{
  "num_hidden_layers": 13,
  "hidden_size": 384,
  "num_attention_heads": 6,
  "num_key_value_heads": 2,
  "head_dim": 64,
  "intermediate_size": 1024,
  "vocab_size": 27001,
  "hidden_act": "swiglu",
  "norm": "rmsnorm",
  "norm_place": "pre",
  "norm_eps": 1e-05,
  "positions": "rope",
  "rope_theta": 5860.0,
  "rope_fraction": 1.0,
  "qk_norm": false,
  "attn_scale": 0.125,
  "bias": "none",
  "tie_word_embeddings": false,
  "parallel_block": false,
  "init": "uniform",
  "init_std_qkv": 0.0387,
  "init_std_o": 0.00759,
  "init_std_up": 0.0387,
  "init_std_down": 0.00465,
  "optimizer": "adamw",
  "learning_rate": 0.00109,
  "beta1": 0.9,
  "beta2": 0.98,
  "weight_decay": 0.15,
  "lr_head": 0.00826,
  "max_grad_norm": 2.0,
  "warmup_steps": 590,
  "schedule": "wsd",
  "decay_fraction": 0.776,
  "decay_shape": "pow",
  "final_lr_fraction": 0.1,
  "batch_tokens": 131072,
  "max_seq_len": 384,
  "doc_mask": true,
  "z_loss": 1e-05,
  "train_tokens": 926500000,
  "max_steps": 7069,
  "dataset": "wikipedia_en"
}
MLP neurons of a small language model. Each row is named by its layer, matrix (gate and up: input weights) and neuron, and shows model dimensions 112-175. Each number is 50 + 10 x the weight over its row's rms, rounded and kept within 0 to 99. A neuron's up and down rows have the sign that makes its largest values positive.
Before each neuron's rows, "fires after" lists the tokens most often just before its 100 highest values on Wikipedia text that the model never trained on. A number after a token or word is its count.

fires after: "," 46, " 3" 10, " in" 8, " 4" 5
L10.gate762:63 45 41 44 56 42 62 52 74 43 62 41 46 58 42 47 38 43 34 40 63 56 42 32 35 52 68 67 43 51 39 49 43 39 60 41 44 64 42 47 48 54 35 34 46 68 52 60 32 44 41 50 63 51 53 53 61 59 42 43 53 38 49 55
L10.up762:42 58 46 61 62 50 55 60 37 47 33 45 77 61 59 55 46 49 40 55 63 46 50 45 53 35 56 50 51 34 60 36 53 61 38 39 31 44 52 55 47 29 56 37 69 46 50 65 40 44 52 49 64 54 47 33 39 37 47 62 49 60 37 52

fires after: " |" 39, "." 15, " Dr" 4, " March" 4
L5.gate431:60 49 49 54 54 44 71 32 66 35 67 50 55 52 47 35 49 50 47 41 35 43 48 46 50 38 38 58 34 42 39 50 58 47 65 49 68 72 51 43 56 62 35 54 64 52 47 60 61 56 59 67 56 45 43 30 50 53 38 38 52 51 70 51
L5.up431:42 59 45 36 31 62 55 57 67 55 47 52 49 39 45 54 45 43 41 32 30 47 50 55 45 35 60 50 60 62 41 56 63 35 42 57 48 37 44 38 53 48 54 42 45 25 31 29 54 51 61 71 54 53 44 48 90 51 61 46 42 43 47 57

fires after: " |" 51, "," 5
L3.gate710:56 42 55 65 53 54 64 70 50 57 44 48 50 57 42 55 34 48 43 57 49 45 44 45 47 45 49 65 41 44 46 65 45 68 61 57 47 55 18 49 56 62 51 42 58 66 62 67 35 58 33 63 50 44 41 46 54 57 44 31 58 54 57 41
L3.up710:58 46 30 47 41 47 64 49 32 33 63 43 60 53 34 56 34 39 59 46 64 44 51 47 41 54 31 63 48 55 45 42 52 64 57 40 45 56 59 43 63 58 49 49 47 60 54 68 65 56 66 46 41 53 47 32 33 33 24 29 55 33 37 69

fires after: ")" 50, " |" 7, "." 4
L6.gate833:60 51 56 53 36 66 69 39 61 45 49 51 56 71 40 65 36 50 36 54 49 38 43 57 62 56 61 66 40 36 41 76 47 47 45 54 54 57 27 58 53 70 36 43 53 49 45 39 39 50 43 51 40 74 40 53 50 58 32 44 50 72 54 43
L6.up833:51 54 47 76 57 53 36 64 43 54 52 59 35 50 54 54 38 54 64 48 29 60 31 67 31 39 42 36 50 63 41 50 43 57 65 39 48 46 33 39 39 45 52 56 48 71 48 59 35 46 45 57 56 40 29 37 35 65 44 34 56 69 60 50

fires after: " The" 43, " the" 36, "The" 7
L5.gate870:26 65 44 62 50 53 56 56 47 59 42 44 59 50 57 26 65 53 43 62 46 56 42 37 60 47 46 39 52 51 33 63 53 54 63 54 43 54 50 52 38 42 52 55 52 48 54 38 38 53 67 44 52 50 41 57 54 53 74 49 42 55 46 42
L5.up870:46 43 44 50 48 54 37 55 60 29 55 39 49 45 41 43 42 63 49 50 40 47 48 70 76 63 54 36 40 52 46 43 45 35 55 42 63 55 44 61 38 49 70 48 43 36 55 59 69 51 62 72 60 66 50 42 45 15 60 51 44 46 45 44

fires after: "==" 29, " 3" 10, "===" 9, " 2" 7, "The" 4, " 4" 4
L3.gate547:51 45 59 49 39 49 46 50 49 66 37 35 64 51 49 43 48 47 51 39 48 59 46 53 36 49 39 43 45 52 31 72 37 36 51 60 59 46 75 58 43 44 66 45 52 67 61 45 50 34 45 44 51 59 60 60 54 61 67 51 33 31 36 36
L3.up547:39 59 45 50 63 60 43 49 55 51 62 49 28 55 59 40 55 50 56 53 55 30 51 47 52 42 45 65 54 47 54 32 39 48 52 68 51 43 47 45 29 36 58 53 54 44 53 50 47 56 73 47 64 48 37 56 45 39 37 43 48 45 52 48

fires after: " |" 35, "f" 10, "l" 7, " F" 4, "aim" 4
L5.gate540:40 41 37 40 55 38 37 55 28 54 53 46 48 75 52 62 48 42 42 49 32 34 39 40 47 36 52 44 36 46 44 58 50 47 47 43 51 51 44 55 62 52 56 30 44 84 51 49 51 53 38 51 75 53 40 40 54 49 59 45 57 50 57 48
L5.up540:49 36 55 38 59 32 24 42 33 55 44 45 46 37 53 47 29 69 54 55 49 38 50 31 32 76 32 55 53 58 45 57 57 50 44 60 67 54 44 40 62 51 65 73 42 74 41 70 30 55 65 39 50 53 29 44 49 42 58 54 57 53 35 62

fires after: " the" 28, " a" 17, " The" 13, " an" 4
L5.gate854:57 43 50 53 64 48 48 52 75 57 40 52 42 50 46 37 62 68 45 60 38 52 47 65 45 44 54 49 48 53 40 45 32 35 68 46 37 54 45 57 60 53 56 49 40 47 62 38 53 42 44 41 61 69 50 44 63 44 61 45 53 53 48 37
L5.up854:49 60 55 37 45 50 37 44 49 33 52 51 60 49 41 47 54 31 64 53 49 53 35 54 48 34 37 27 46 63 47 41 40 30 41 45 59 41 44 42 40 50 60 46 64 46 53 64 54 49 49 51 46 47 53 67 53 37 55 42 42 55 44 68

fires after: " |" 39, " for" 9, ";" 5, " World" 4
L5.gate804:48 51 55 38 49 40 47 52 41 45 40 63 38 51 41 52 44 46 53 51 52 41 59 58 66 69 44 46 49 49 58 59 49 44 59 52 32 43 48 67 35 47 31 54 52 39 52 34 67 51 35 44 55 64 52 44 37 45 50 45 33 43 46 45
L5.up804:45 46 49 57 31 57 33 42 47 41 52 59 37 61 47 47 52 51 35 49 68 48 56 45 56 47 67 41 48 50 49 59 55 40 40 69 43 48 34 47 39 41 62 55 43 48 53 34 65 29 60 52 64 48 58 55 48 64 55 39 44 65 52 49

fires after: " |" 49, " Chair" 4
L5.gate677:46 50 33 33 56 45 54 41 57 32 48 65 44 34 53 55 56 50 58 43 42 62 53 59 69 35 44 36 70 50 58 53 77 59 53 68 51 60 49 52 27 67 49 36 42 38 44 47 57 44 43 54 38 35 52 53 74 40 35 42 39 50 52 56
L5.up677:33 54 29 37 32 58 57 50 56 33 56 54 54 65 62 41 64 57 35 43 39 53 58 53 57 52 47 42 47 49 60 52 45 34 47 54 66 45 45 39 37 52 58 43 47 42 57 34 57 34 70 59 58 54 57 34 55 59 56 42 34 43 33 55